{
  "n_layer": 13,
  "d_model": 512,
  "n_head": 4,
  "n_kv_head": 4,
  "head_dim": 128,
  "d_mlp": 2048,
  "vocab_size": 32000,
  "activation": "gelu",
  "norm": "layernorm",
  "norm_place": "pre",
  "norm_eps": 1e-05,
  "positions": "rope",
  "rope_base": 10000.0,
  "rope_fraction": 0.25,
  "qk_norm": false,
  "attn_scale": 0.0884,
  "bias": "qkv",
  "tie_embeddings": false,
  "parallel_block": true,
  "init": "normal",
  "init_std_qkv": 0.0203,
  "init_std_o": 0.0,
  "init_std_up": 0.0203,
  "init_std_down": 0.0,
  "optimizer": "muon_variant",
  "lr": 0.00898,
  "lr_mult_o": 1.5,
  "lr_mult_down": 0.7,
  "beta1": 0.9,
  "lr_head": 0.00394,
  "grad_clip": 2.0,
  "warmup_steps": 200,
  "schedule": "wsd",
  "decay_fraction": 0.918,
  "decay_shape": "pow",
  "final_lr_fraction": 0.0,
  "batch_tokens": [32768, 65536, 131072, 262144],
  "seq_len": 512,
  "doc_mask": true,
  "train_tokens": 728300000,
  "steps": 7413,
  "dataset": "wikipedia_en"
}
MLP neurons of a small language model. Each row is named by its layer, matrix (up: input weights; down: output weights) and neuron, and shows model dimensions 144-335. Each number is 500 + 25 x the weight over its row's rms, rounded and kept within 0 to 999. Numbers have three digits each.
After each neuron's rows, "fires on" lists the tokens most often at its 100 highest values on Wikipedia text that the model never trained on; "fires before" lists the tokens most often just after its 100 highest values on Wikipedia text that the model never trained on.

L9.up1939:517488491492474508504516538463472515525519503544480521491439482498525566540463466504486473493472498525493496492499496480534494508508488515495486517491479513487501521496463501475460499480525492470500503484457508485523508494485506532508471483474539498519508468469517511498499476493513481455521521503480504523515502468541500497492471494454500546494498504484501502481495488447497542497484477485480486540491471482523491541504473506514498548504510463519498470514520482486473522493504499481502489510569498454532485504465455525534517534539480468490484506490495480444462470477533490483
L9.down1939:495526505527477474522475474458483513544468522501505455546514518490489500490500489510498522490500522495503526543512492478470510474484515505530484515553484480486491463515518496545476478512549482497425485457480502500454486503458489509496485497511493506443533499526489483477464531485513492548487530508479512511464527500513487509530500432521517494527494499520514482502478538542494520521499503547541513499532492532489536500543469491474474507504520495489507511456521480493526522523460488455516505499520523500479508481513492484490524533492508473526540487518487563522518490484456511507
fires on: "'"
fires before: "s", "."

L9.up1448:510512504536502490501454499475444457523512533526480501484490474503526468484501532509452555494501482495466551499469516495487491547511524499492503477524516518491443487535491506495523520486509482505501470526519483513460519461497533486478527511496519500522503529530477511517506477528493509494503522472460482459518507519501476524522482517501550473496493527506530501496505533541488526483516501496485536513484517538520490527469509507535506474418509510479478491517543507498487466489513501535513520482506476486546444559485500466487530494507479514505488495512498516536470492456483466466
L9.down1448:528507520483490521496499500524546487481461482520514519454481488487511494471473495502464434469462497482519492506499461516455504517476468510498490527538463515546540531482489506479508488495516492479505538526492507526506531473527522505476463515518507465456525524536485528492467526494492462500488509530519499490504496464505508506494483491487431526456474511511490472527477457522531477512514517476525491549471503502468498516525524508462534530523510490500531473516481527477546501487517478524457514491509494480479516546502460469517517575513497550498507525506513477501495502520531535512
fires on: " "
fires before: " |", ".", " to", " the", ","

L9.up1283:505479492508504496502497509517454461525511495517479489488473486495459501478508423498502517506482515464492486503472529505469470510461476524527511506463531479475492543518475495489512501520463483482473515517534513473486497498495512572495489485500547462471494482503509494446504479477498506491496531512537461458497483507503499463447533464463508476493518510466491537466511480481476507506514493506490509484519491524449542474536474488539459517498504480456484489514508512509487458486496512543506500468496494489492557531477540525518507479503498575501525444498488527482469495478536529490
L9.down1283:480534528506484501467480501550459496500511514468494506462512467507497517521479474501468478513523520537539454516473502471503494519518483547468478497545508519460472488465493544468516529521473503482505513536502485512473480494507502500522486504478488479529498470502521507499498536500523483476495478505488520501490499648467523455498504476480495467515517486487516525506510470461485472498467507481513523524491500456514505391499526514466476512463560534530517479530520477519504481473460466516493474500494527481514483506479514504498501508518491494509497508485494645501494476479472544546
fires on: "\n", " an"
fires before: "|", "-", "\n"

L10.up312:507469474464475483441470518517482549497525474488497521480505535494490513486516528527473539495443503515473462436504513512465493460526486472486466530494484491512505445507456485451489524500491491504457499526492527496473485512501501505482483491537490527461518541499507537507462501482497516522523498470529495504500497491514548523508478458526485493473527460505500475495461472480486510517518487502501489494449527507484537500500482510515512502509509488455498501504486472492456446470544502493541473488499498520510464456443518461478516518490463486522468452502526568457484477524489518480
L10.down312:516481468507525461511542519496437497502484476457497485480515500456531447500507547506474526524525507479501455477454498485483520535500491492492506452496464524472508483493485473493477493570510514517515500493522514504466545510493476472472475483508508524508493423487481489513486498516519508498504511486524498486482517547502492458482502479492508506515531483481516524532493470522494486496518501525530519502469489517535472449523495496506514513461523532480473528521491506488456502507490513510472428491496474502521538488511542498503492512515529514515505447470512554510508498486488542450
fires on: " |", ".", " of", " In"
fires before: "\n", " the", " "

L10.up1775:516497534504483492514481466506537511496507497510507488509471486502508498508480497469482535480540504528505543505487509464463508461446511526531504472473451491488505528526517527492478540451485501484471518489508504506487483542498526553494516495507461492530505503535490486494499485486495497583511457520496479502466485468449503497478545504473508518453479507512504494517509520497473526500495511522454506491510488493484472487533489490465494514504480482496546501497528462467544473487512537473522509474558526506460454510525530502479532492500493534500516490451515508500477533479512511503
L10.down1775:491491502495460498503462479470490473521521486531524534408554524506487507482483506488546511500479467574542488537493495480498499516496512492546530503467497517542501498497467468509489513516496479481501452490509476490456535480510497509503497480537510452480506451522455504516486529536525527493495497476483481525542477490541506520452509504460463513543490502477490498507492497517495525508467500489494501473501491527505501489478454515525517511450504521509474485531490520462483512501465489511535514496495487504535489459530510474499479501506465493457489511514512565507469469483513496449
fires on: "'", "’", ","
fires before: "s"

L10.up1892:520486493489504507520477507466494530507551594483539484524474464551463502527486486498517524502506518507478453508508476474486565475517506458492481541497482453495498521491497517488535495516524507522480509501492515521540506482555488496474513536533527473513543473544474563496505505475479517531491493502553538461495491473500483530461489486522497495493496516474493474506534491494529453491448444481492495487481501506507516504548506522477495508552484509493515509498493504492517511450517512515478480530455525498520522560471499462480485520434531517504511503524480478501498460511449561462
L10.down1892:502481494472495517513500491469501489529515502521462505504502452471496511505489490503515480458485492504520524471456503515498536488499496522527488478486497474496529508517499488529546499505527511507471460513484491518514542509504500492518513511487498451489473526477506494513558519483508544502477510494480469467486512558499508532470502454474461474503476535542463454507534463453490449516505540472504511493498513495510506436551487458527481492499549510545521553525469530498543531517489472487486491497527467496475472430519551515474488505506470514497458545482489496546532516452511485538
fires on: " |"
fires before: " 0", " 1", " 2", " 4", " 3", " 7"

L10.up1785:532512522447517497508488525513505552459496464456519505503498489507542485493520496523467505473534516531519477527525480502492487507444510496505536500505508486514521495520489521467466476517532510468496537519512514493451502478548521524479520511488535463503473425526484560457525488514483515497499509486493486514507502580501510468526509524481517501490475494524501495457482484462487482513498494538536499497488448481530466504523496551466512481496464483495527512474502513464541511487512534541507452472533518490471461591451484474505497497479559478485519486489499530494496448499509521497
L10.down1785:503465516517532484543497535449547479528487497494518500486530475501508462457505525459476482503482549534503464472452505461505515490508501504515478489532475535481452484529492458485539509523498478538524493503491533469495490489472530499518507512512500498506479449530493484518538511472509544463513530457526490511509509637504476463520491524494550469511492545488534487507527507481539536497485496491502487541460538505495514381491535510469491513502535505520486514473514493461490458510506487513496481512487511497494546514501525505484475503532523467543481487557518516471530513504475513514
fires on: " ", "\n"
fires before: " |", "-", "Following", "\n"

L10.up1996:465455517495560506522504518504517491493502487530520475495516510462534492477447530476504503526475508516512463463439546488493540517461505495478463474512504482480495513483507509467423495518522487498483507499493468476510492473483504513469465546462513464479541562508522485487510554532500506472491507526513492485498484542495465508480511513504537532573468487586532481486481560561453503486512542541532484541468435455498500478565503512476467512503483485504516474526530514552506478490494509499483535454522461558522461509529506482499548480518504482503474480510498458458508522526516468521
L10.down1996:550501457522534505546461505487488433490513512461471536471467465527505532511452498515509586471505511501558451524495486469490522465510506532497483473469464519503529488468445531516479492462481513493495495523492508524525474480496489477449504507532542529488515492504459488494479503507483557537541536444486539537504482511487499502466487485504529514499464507467490521477510493510521475502480520514496476526448505494484472444493491500513489460545478478469506539512502487484512506473473529449513497514484523539527530509497574488492530498495463459502496493472504557512532495473526479490
fires on: "\n"
fires before: "\n", "ing", "N", "ed"

L10.up2007:538448508500477485484481450514496509460476498489482502487472472497500497514542487511489488529518521509494450457513537475501523512513486503530456486500489480471500475527485542502470484497515470484508491531463492511497508533482487475484500474514496490461476483498472537474483466511513520494455506502503464470529477560479537463459471487439534483499529463527480493496523509501494491505516545465512506482471525481496477449543426480510490530482506501522501496439471506475519474463495519508462521470463523549503492476486515493513468486501452503515490453483463482502485479489523494508
L10.down2007:474489493457514498471494538506509485495507512486494497506479510513515491473498518494466513514468519493518458482524568524477533460480473515460490442484497495479533542476458507509483486496486497541531518515487501513535514490507476525513502539560490525490495474518515564476494501464511486508484487489506510507476529653505485496486481493473533482519500468507473519493519465513541491530525487470516524505485482473513501469524522481501513469494499522509522471493489464491500473471503496470474476506500538495500463517531494527490498507485506502498533500494476463539504518491528536483
fires on: " |", "\n", "---|---|---|---|"
fires before: "\n"

L9.up1548:493479516495483480475474467473487524470486492476473523473480507488473541503472492511493491518544466534519483445492497485469482532508492511494496513522438540511515599480527509527503502500493493477503505515469447490492496449490525468505493543482501523562448520510515570513504519548491505510530512515525478542492526543468504551439506476463493529521510491467513531503511494532519518557492529495457449514485471492511500507528493509519454515491473510488526494429527480506473461494494514468504508487484521500493489512542479522529484524492513513466532482545460478512522510517519513495
L9.down1548:567468458514514496501527478489536485507500516509494509474468483485497479474516488480509500516490477519502531489498505499452527489543486515500461452492457501488504542527501541496517494472472499518504508480526485530484501504492475523516513509495503517523495536489523532533466554489499476484508507500542490505474551597532461478444501493499514554487534467454516492491471478503494530518521505475466515507541515461514500447480506466542512543496466497507518525488516452513462496505518508526455497503460523488490464543528543502478516490500463468530527507506520480485506492510524471502
fires on: "\n"
fires before: "|", "\n"

L10.up275:448506519466531524495446458484516517493519527544544505497516490500495534481525507469488515508514480475519504495513563509501496486491503502497512481500496518556508509499448488516472529462511537501447503509527500468534473528558512487464504477527483530492434485504522508508456531478484508502525489479513513498504523556517448494518491487526551517527518495530502467507488472512508534471500543478504517470499509527468509525505525477509488520506462514491502489493501478532496485518492500528540493449529457518489503444560520518483511483483506489493494515512542485493487504488477475514
L10.down275:505508517493503516506496516506522504507474519484501435485485504505503468480521507526512500462496468458487511474483519493476484474481473510506469497505495492491522479498480481490544502483501503508524508520486528490430461491499468512511500551552549512507502506485532462467511606522478520506491500464511480478511499555515452443507528459528523494522521475501471501476511470540504520477520500478520514473451485498501493487432509507518475548491485524496506502507502510488520512488507501454483474454553521483475504468474463504494538471496453486508528517476484472489486527493525480530
fires on: "\"", "2", "3", "1", "6"
fires before: " |", " and", " (", " on"

L10.up63:493476519476502521473470547489511521497511482482460540484465492501477526500467517524495493512507491527502470532478499494503463475510521485494515522484502494483487444512484448481441512459487461475487469508472499511431472516523514522485520488484481532480504509485519494469495462499479532480526514496480487474483506523518533482517525454505482492528500439508477519473489477483477439506493521529536494490497495524516540461481489508524462489439519525474520479536479481524523471532491469476489497463539533539525492487545518456495510475476490506537479516500506488494465497503499518480
L10.down63:506507507503482448526503494488483473453506473498457523506500493488476506526517506539489522460503492515524483534464475487510519466469527529531515495477497516485478425516511485508499541500515545484492511507467492519447495515493465494487488465526498495499537475488475443504535481481515481531478487503514518479476486659512526462492513514512473492499502487501494503486502467481470462463477517523510484492460512535505475473503493492469515478484527479472490510526523514519466497521485535511496478498465480521519522548444515535484483519497505547468491487474528547485525508521468503497
fires on: "\n", "."
fires before: "\n", " He", "-", "The", "In"

L9.up670:502488489482512492507501497520508464505505505477531495517484525487539504526492505502525465481468448470504512499466505495455513493501467489519517533480484484517457533530461490486498497460525541470469455495509497477522531512507536450483476518447473540476517502496465489515499443455489510519480509491506521466502474507520457492516462490488525509495512509515487532474531482495495546476502467492446473528491488552509514455528536529496493500505504459527462549541441513505493511489508475550489485507509529459512561493487502530486500492541456509496518493516497445476487496498478516494
L9.down670:504482512440489480500491518466518465483492518473459510522500484530471483549483546511487514511536515481524523525487540483534536486495517555499525525515503509535493475501537500483498506513496490504481516485484509485506472505538481495460485479522454524508532480456521518514531511526501523469497512536551451542453506499516487473522477530472505486505461462470453512487523512537501505549530530504467547505513519483470486503515471491499437458494523496486513459494507507479508517496485519536492517466512495528485462541507513510486550524524481549511557513513497480535477507537510504488
fires on: "'", " Team", " Game", " Year", "year", " round"
fires before: " |", "s", " of"

L9.up729:475514480499510489496474477500452537483502495492527497537497477509450531492517495472521485502527504479525492457491525500474499501486510500520496487457511488509528465544484482520505498468503484486494537531504508485490526481480509516524510434511483525473525457463467506494512503488534512500520525516501470467496466528459479472479514517509490483504565492484517538497489497497526508507507481491493551517480508503533492474490467478495461515514497513518484474524520487445473475497504502513453457493487484530542449483486530505509509480476505511507487485529469520475506500486496521516
L9.down729:516506502494519502534497523485483504495464512475454510506466486481498445523556526503499497505500494516473467488466507522459520486510479460481475485485541520518495497484473499459537556474500500503494507502496518578453519520502499467469518485506484430453513480497510503537504557472511494512524510480554523472534477662466503531493501490479551486524492495499461533505505476509548520476474507514513473522468510488478454491486525471479534522526492526489497458520484477459504525506517487465503473504506500507502510479508499502494476506485508475479499473475482487526488515486508527489
fires on: " |", "\n", " "
fires before: "\n", " |", "-"

L9.up1642:476461521522505510508465505494481469506477486526493484472489469489454482500492494538484528515530479500477497523492518497501466479461504505485473482450489495521534448475475503515439467438468467502492500549442510495512489499505494499502536473508494532503486504510514565449515469481498469487499507446498495492489505490494552500520480493488524515482481472492461489472446473490497490497480506476505467504487493563512505502471532510524484475474443507485507537546467453510532501547481503530542496514498506507482491470499526460476479494485523524506496462513497547529454490534502522543
L9.down1642:478521472489484484509489510477477497500500494517513523489525480506498483507517522512476517482542515509507553501451546448493483497471531515489524459488479504485475439555480509514452531488500528507522509490512494479489467507502499515480490504467530535508513454504472472497496510521502472514522528470504518465515507604533552466467507505547528507502493476496516487497495454485484527438491508520461489501508500551549513488518519519482494487491484508514520480557512512485543559486483486486493492518488532496449523485537503523488535489484466522469502451507495540471482478518504490465
fires on: " |"
fires before: "\n"

L9.up2:485504461547487520518502506500487484460515463472503481485477529496493520500503527519467538480519454532490460482453531490491549514478522482493490537539461501492501540485533506523503513477439511475516467533482482510486459478522490494495464482502510476525543494500461524529503491478473515522488529514531522476503506472457505490419511493477512503478504519509497526503482517557468511529498518492463471481536513470491509506441512514490510555495526481520505492493534461528560515538491480465516528540543521479466502466500474537493556512499516466495527493509530567498510460497526559504
L9.down2:497449506519451514473518497515458528539496530496519505483532528519457505498490511528517499554431466463517489463471484466459533469465489477475504508491497500469482531539500543527506490544492480492504522518508459517513495484505506455532502488525526503491465498538503519464494499484501488485484536473520508477443453478514495500438499544498494524473474507537515484514503510514527528489497513512499485507512497490470527483520506483481497517535512512503509469500510511467576515541508537448480522527520515480479466515519506514483480436523516508487497513523500577531515468504521514507
fires on: "\n", " on", " Mc"
fires before: "|", " the", "\n"

L10.up1502:504467465484517430507481517496497528518508509494440436499435487536535512493525539474472525479489513506517489472533531483519507503511505483523509484518528443498508594496511507511512521535524476531527504503478482505482509483541504477493494532479506502501495532459479516539521500529465478500514492531533463507457525529519514519452477470492537531530518496483482463498494465553516513537458507538496503537492511487499509487523502475506482519446507528518533558497486524490489467465516504490491524477473547502515479534506503468555523499461471499470538465528510482502498499484500534502
L10.down1502:488477473513493477496479524508483458482521520453478513496477514479498499510507512503498530497472476500512518468490473469494548489481502498479490453490481508500473545494474514479542543494505513515506462500493495476518503430464494486536481514517496482491476512517500528536493472519486481503488522486501524530486532583527526481510531478468520496492505494494529494498498510498505513515533519509476493539533509465509493480477493451496510507478507495501502511473547498523465491474475522479497544464498507468468471500533466481481499530500492500488561528475473524490525497470527507511
fires on: "\n"
fires before: "|"

L9.up1603:503486521513498539507489502502509511504451566490501497436533467481522522521508484497496479494448528530521549507489515529500512474505517481519485512490466465487485512500478463483524524491471489520478488507536488545510478509490466469478474501533547499530480503491502492507549516471465494530503477495486541462529479475561501473427527510461497542494497502497476556465472447510525509515484500461481473475508489462498488524518486541495495495495533501539462508456494526522497476474470482497491501520516454494502468505492510490456457501509479493474503476523509521470563520490501485486
L9.down1603:474515518496485456532531482504501504438450525521486517504488477492518542476498531512447498485520492526525480505498504498483520495513533481499486470510472495507496502526547482498510509477515504518521495509502472526508470509464527490465517522480520522478519525509507556506479528531501548485502499504460498491483500563480550471487522443531496490483461507515495496503509498479496512501456493505508505500503540515529456458541508484476442485515488497528461468476444556481488528467479496488487485504490485457516499475516470466525517494513510506497515537526483513520536474498480461487
fires on: " |"
fires before: " 0", " 1", " 2", " 4", " |"

L9.up1335:461507478508445507490513496493568556493507513516476489467491536513522484503526493528523496476517513486519517459556508529500522498496486449495505486479512520466485482454518495519518529494526528487451502470522526465519494511521515498516520471500476480498528477524463492496489464564511536469494501499531486494500535450524522477491520512470509513456513475522539517544521464497481485502501481477498513504468473551500504560495536478506505472482511509454506470494480500476545450534480521493506531505520488508467506504507514475496494531485450486503515449453479527500489510507537501472
L9.down1335:528514534505514505456502483504488506474472480490515469543503493438525506497518567474485506547504487499513534464549500473535529525463478517484507496532480496503525513519509488510443491512524513481524477506542511535478535478510492475511475530503489483505491460482522476519493477485491480477448516507537481528493499500517481479501536552532504534520459514499497511521505468478519496491482486477494523502538474465509493496517474452458515492459498520510505465486510495545479483463490481544480501415516482508552505512497508502522498534508511456494447464527508543473537427478530522501
fires on: "'"
fires before: "s"

L9.up27:507536498491481504522477506451492508463447474507458478461466514491511478509462464522516491508542541487485484534532500485488485518488478501496476480502517518485495512478492492488464497492488512498499529482528523444470484505524498506534492524504506495514507473498507511470508500429500482487502485496467553504526508466513475501545490488487512530480466462485491544555520498500502500509493522480493477545487458523462487542475524493522484506493474457510546545510522521536537492483510457484427489492515517490458502519506472489493508479509509509492464504523454489518539492484534518498
L9.down27:457475450516537510575520468510475493494527495472516463483518456548507520494519526515488552500439506486514459489512497507504497513535525479512508499527500469536493479473531523507506505528435465472486472469446526501496504515470518500484504505507546528506474517507486487508471463534459537495477484511494467502491490453494554483506483489525481538473483509501482519515468523540484523488494505478517532474491507546495507479514488468446504448499480490480495489468460523517484483509501589513462482470503490516499505458509500488519478505507481458497555528468491514513458529508524523506
fires on: "'", "s"
fires before: "s"

L9.up178:485558489508474468514487524495494491489476439544550561501477479462531518463474495450441487522512505481468513509490521499520463461544499512494458500512482478493519528468490521492511483458484525474513489534510482497513477462533491465583512511517451485503508505490492509489496505497489499535485497496463512518495530606495538444475501491479524467494484487476481497522475500528509526496487516502529473465509514525487473464484531513463507478477505475518472476524505560482531521529529502482521474527480522500504541483511534478448533541465517489511542471479511444525502488485497502480
L9.down178:530502483518546524489452482511494447468485524505503484501520514481495500533482511508542558505484520507524506543521490448481492465480518516444507505496501521575470515457478507499469514544542517468447479462495534506522531502428492519485520473507561499515484488481499495471483471482539547534498466536543513480453511497488497541488521525508505499472525512570486517482537462463467507486518500518504523507508482467524487545516473481487487528500491489512507472505480514510494503475497509511482441443489505517477514494474479524510499510482502533494506492479468495500514542492524506525
fires on: " |", " an", " announced"
fires before: "\n", " the", " that"

L10.up981:502513486500498511479501512523525525445513502487477489516478498513480494529497495524485518503540494530503499488514471519512455435511479523488504511484490485512514452486461551478503513549520470460483466568539483518481471511496464475517521489489521499469506452494530489494501516503516496497486509497478514518494481654469504508469491494493496491502504479516526441488497483478525490501513504493494507456493534517498502485469486537493496457509482494470493497486528489524469495538450468472484481537517526544527516510490465504454462526471504501511493464498514527503499514461485548535
L10.down981:510539456531530459488501506462503420512509489499491456505477507472489468493520506501480470496486529543546499517536501503484461505545445530494485478471551544480474522528470485502471489502480544542505510495494546521508524514518446496491478490490495531507459512499511518495489485513492517510493520498508476476461460617546494484494527515526468509538498473530553506495489460506498501482542501542494504525536470511517491409520509472508501518502498461542478492524456471517525500475521535508475490504472480464506485499508540498502535506492526539507485483511472542504534502517449507520
fires on: "\n", " "
fires before: " |", "-", "|", "\n", "=="

L9.up1463:463497508447496491503504533524465459474525499492503529491485452522458486543479519539501512521535506525466480485468488501525470463508559504517475493472472514549489493488466481493448487462576524471495497501526513517520491514482509439527470464511459518478496530485520513524480492528522486478559497461487501512468569559492509527472521480507499463478495477508518465496491458503510475481498490498492476474450543547422527512473497482489494475508468523475555518508525458504498454531512480506504479542500481533523506429461467492465495463538477495534495481479519482498525488490530503486
L9.down1463:502471495479479487498503498490515447491536493527486559500490541500515516489485550516486485512537535484520472528479528482522496481493535519503496496503507507492476465529536526489458503475492510539496507515523484530461499482470512503526476494528500551459496498498495461517506502478461507491455472491514537443481491557515473481458501515502487502485505456480499503477478493481492445491511507533537532471458473518517504466496470485495540469495527546516469488538492493502504500524495515491473489514527483557534526532497494498425508476478495534492490481504477536505530506496449498517
fires on: " |", "."
fires before: "\n", " "

L10.up229:502517526519480473526484549521510495468495479494508496498521487527529502481495481505522530457490484476489492506503552478496495497476493515534491479505461509492522455514535478536512474459497513451492506490477515525512457479451519476498525490493485476484488476506496506457474494515541550501473542499498516459474469640528507551471469457446511484448492474515484488490507487509520486522472501487466512514484510517480473454489464513530498539474495468481514508468479492507468489503500483499483515452507509482486453453509483472495520527495488538471501531501516510494480530491493457507
L10.down229:483503490464519515560513517431519481507518531491486494517498519471474458476479520487509498519516518494473483527465531523492488513511485516499497488511524529519490514495532515519480506526492491511475462491484525498537514512516514489507526519545462496465501495510485526531499516477511510499506467496472519525482509600484509475475486533516521479513476523519503469485468459489495514468542531475522515508507466490514495490523531477472513484586506495495527490481502466507515539500485524507464455469486519493488510532493488489532529499535497505500528502488510502499507472557494524489
fires on: "\n", " |"
fires before: "\n", "-", " ", "The"

L9.up553:516533485474488508502493490484511507482537488499502479484499517507466522513493545530507472506526509460476485474527523510542541467525509483505517520521498513492470517487487528470436520507479493493485514474472543513477469469498521517496514515499469535488467504457470503497449483492529522486491485496480517503513486596507512501519496485515485466492553505513489481502460463557489513497486488480538532504471521500469467527518476556480513495514504490464531534496489509510498525520508542518562490510500525567489485449529548483457521502466487495522486479520525443505509472491516468507
L9.down553:505501518504495493496507484549526461515504448491512520486521449486515474523496512505522515488501493495552474490487500504490481489521497554518463500489475511473497508491510462503483519520528541511516505483480460520448527487514522503539531471538497510485539458499532505537527571500534480481471520497497519494495501643488473487457536527503546509489498474519544529499498512499531539498543536504501523515509495574535507481489512420499499508523508529503524434523502474512555521488481458459459508497471486483461481539498507475511537503503518492478518495506496527508527535562498528490
fires on: "---|---|---|---|", "|---|---|---|", " |", "|---|---|"
fires before: "\n", "---|---|---|---|"

L10.up1078:506493494473516534528501489501492487509513522551555519500535453497489507509509493523488506523508481523503492508527517451513510486466522455556494482509488530564541506518454507470486487503506490485501475514517519485492490516493464453527514500468502545469469491520474529471490503501546495433509445486507494531482496514436489506455477492478445505531465517502541542493470491483549510466479529491509497504465528552504491476478520501497524508503492528548531512534472503495483483487505461505549483527498456503490492461450525516460493451502515509520489469467463503467527521471474491486
L10.down1078:529490483459464492506519535518524489507488487512466502468493495468459503509479478479501494498490477523525489485407490490518512511511478479476485534503478520510505498488483521494466498503516478470527514503523518519502512510502486572514539517500510518498535434513502466535479490505560486467469481515504514469490518517520456490463478465510538499516508461480513515495494469481527553520525546499521487506483486480535478416516514517482504517497487492535478503543485530543502519545511512492551525488529484513508507525535506514463514484522485493561476455529473494485506527517480497510
fires on: ".", " |"
fires before: "\n", " ", " |", ";"

L9.up763:487509451511478517502498512512497504496509542517494501506476504522485450512542473513510530534474511521475482464473471492489449524539530539529480510504495494533500532480482498446483484487528475489501502546500532503521514520476496479525495449503485507504489504488448551486489536473513520505551497474496486455489517523498454509440484510459490499470512492473492459488486477499571506440560514528473469460446479516519508503504495523530496489525462522481513507541521529498472526483518465501515484560505501536477513432461497507483520503494497498514476472467483496482523507454491511530
L9.down763:490504457496513488483488493483477470500480531519518498502503513482510558436493467483477457525523493498514469467517543511529509467532525478489517494508512515475513503515523487551487454486468501547516507465488481486460463521537503496510546515503539492481485489489512473514539488530510484488466451537492571529449479512561484500525490480509510496545511458518534506468522558463566519491473452479525475537493482498474505469509505503482492494547502464549464497513479478542508480507521495496465503512518487510466456525500523446494493491476544565512501450471509577498543505523478489485
fires on: " ", " |", " of"
fires before: " |", "\n", " "

L10.up143:514521516549481536492445499515479510481485475487513537497497532512541479510536543518483470550514500542478440490524512464494490495493462482468505518514524493508474482489460454462470470518490516496521459493489496457473507527502509508494482490514519477474488492526494522494496491535520525477535529487490498505489521599505547497478516485466489493446508455487526487473531510477479474488475530502518519489454485486507474497488471492492525517469486538516458501503486526507558467495502508512478507528497521510479491429499497453516496507446519520495489555484508552510499503454512562506
L10.down143:491503517471481525510540486488501479482536459484499507522488483483511522455527492457481511504506542502526518530498539524448501455531511539476493481490510519497451495488497484539471473534504511464477531506523528527484505500524517553521487489503427521469535530507542508532511507502483456501514479511510478528476514590462524487458467510551510480483479514498466491527463474501462520464548483479508527535527522503545533453554502506494547497527497494461495496472540479482484491503499524510479479484471562489504471537489479528462509493509510498497509500531501580498480504517490521471
fires on: " |", " \"", "\n", " in", "-", "/"
fires before: "\n", "-"

L10.up166:463518525470476501442528437448444481484487477520521502459490506530541515549466503496471457527467513537495513460477498535493489514535462509556469518514498510521521501491478526480477516471521514505530499501516448543481456480508525492518510482528493521497512470486499474519527521525482519534502495526451511521488525529467505535501479523518490507510508504488496491574457479497478513490458477457527506504466556524456473518498478520516421520477511499477477516498464486527489501470466480505503478486491507484482552465486507494495530544471520483507482509463480489473454464482493490520
L10.down166:491524487497560496497524510468523492463479470550453523463526536511503504488524521503506512485504527474509496515499492495471513541478498447502517516513466515532488471505510500493497489512472520499489523500504523527502521542499469524516497501492524531466513528486464464522448488503498479475480498482461557527485513533459486509477517484508457496477522503531543498501502514506472547515545479521475507500511443458500462508514510544531488473478525499522534513501541530514513491529498488498492504487500485494521497477498492520494497524538485497561514527474523465499489504534499480497
fires on: " 0", " of", "s"
fires before: " |", " the", " of", ","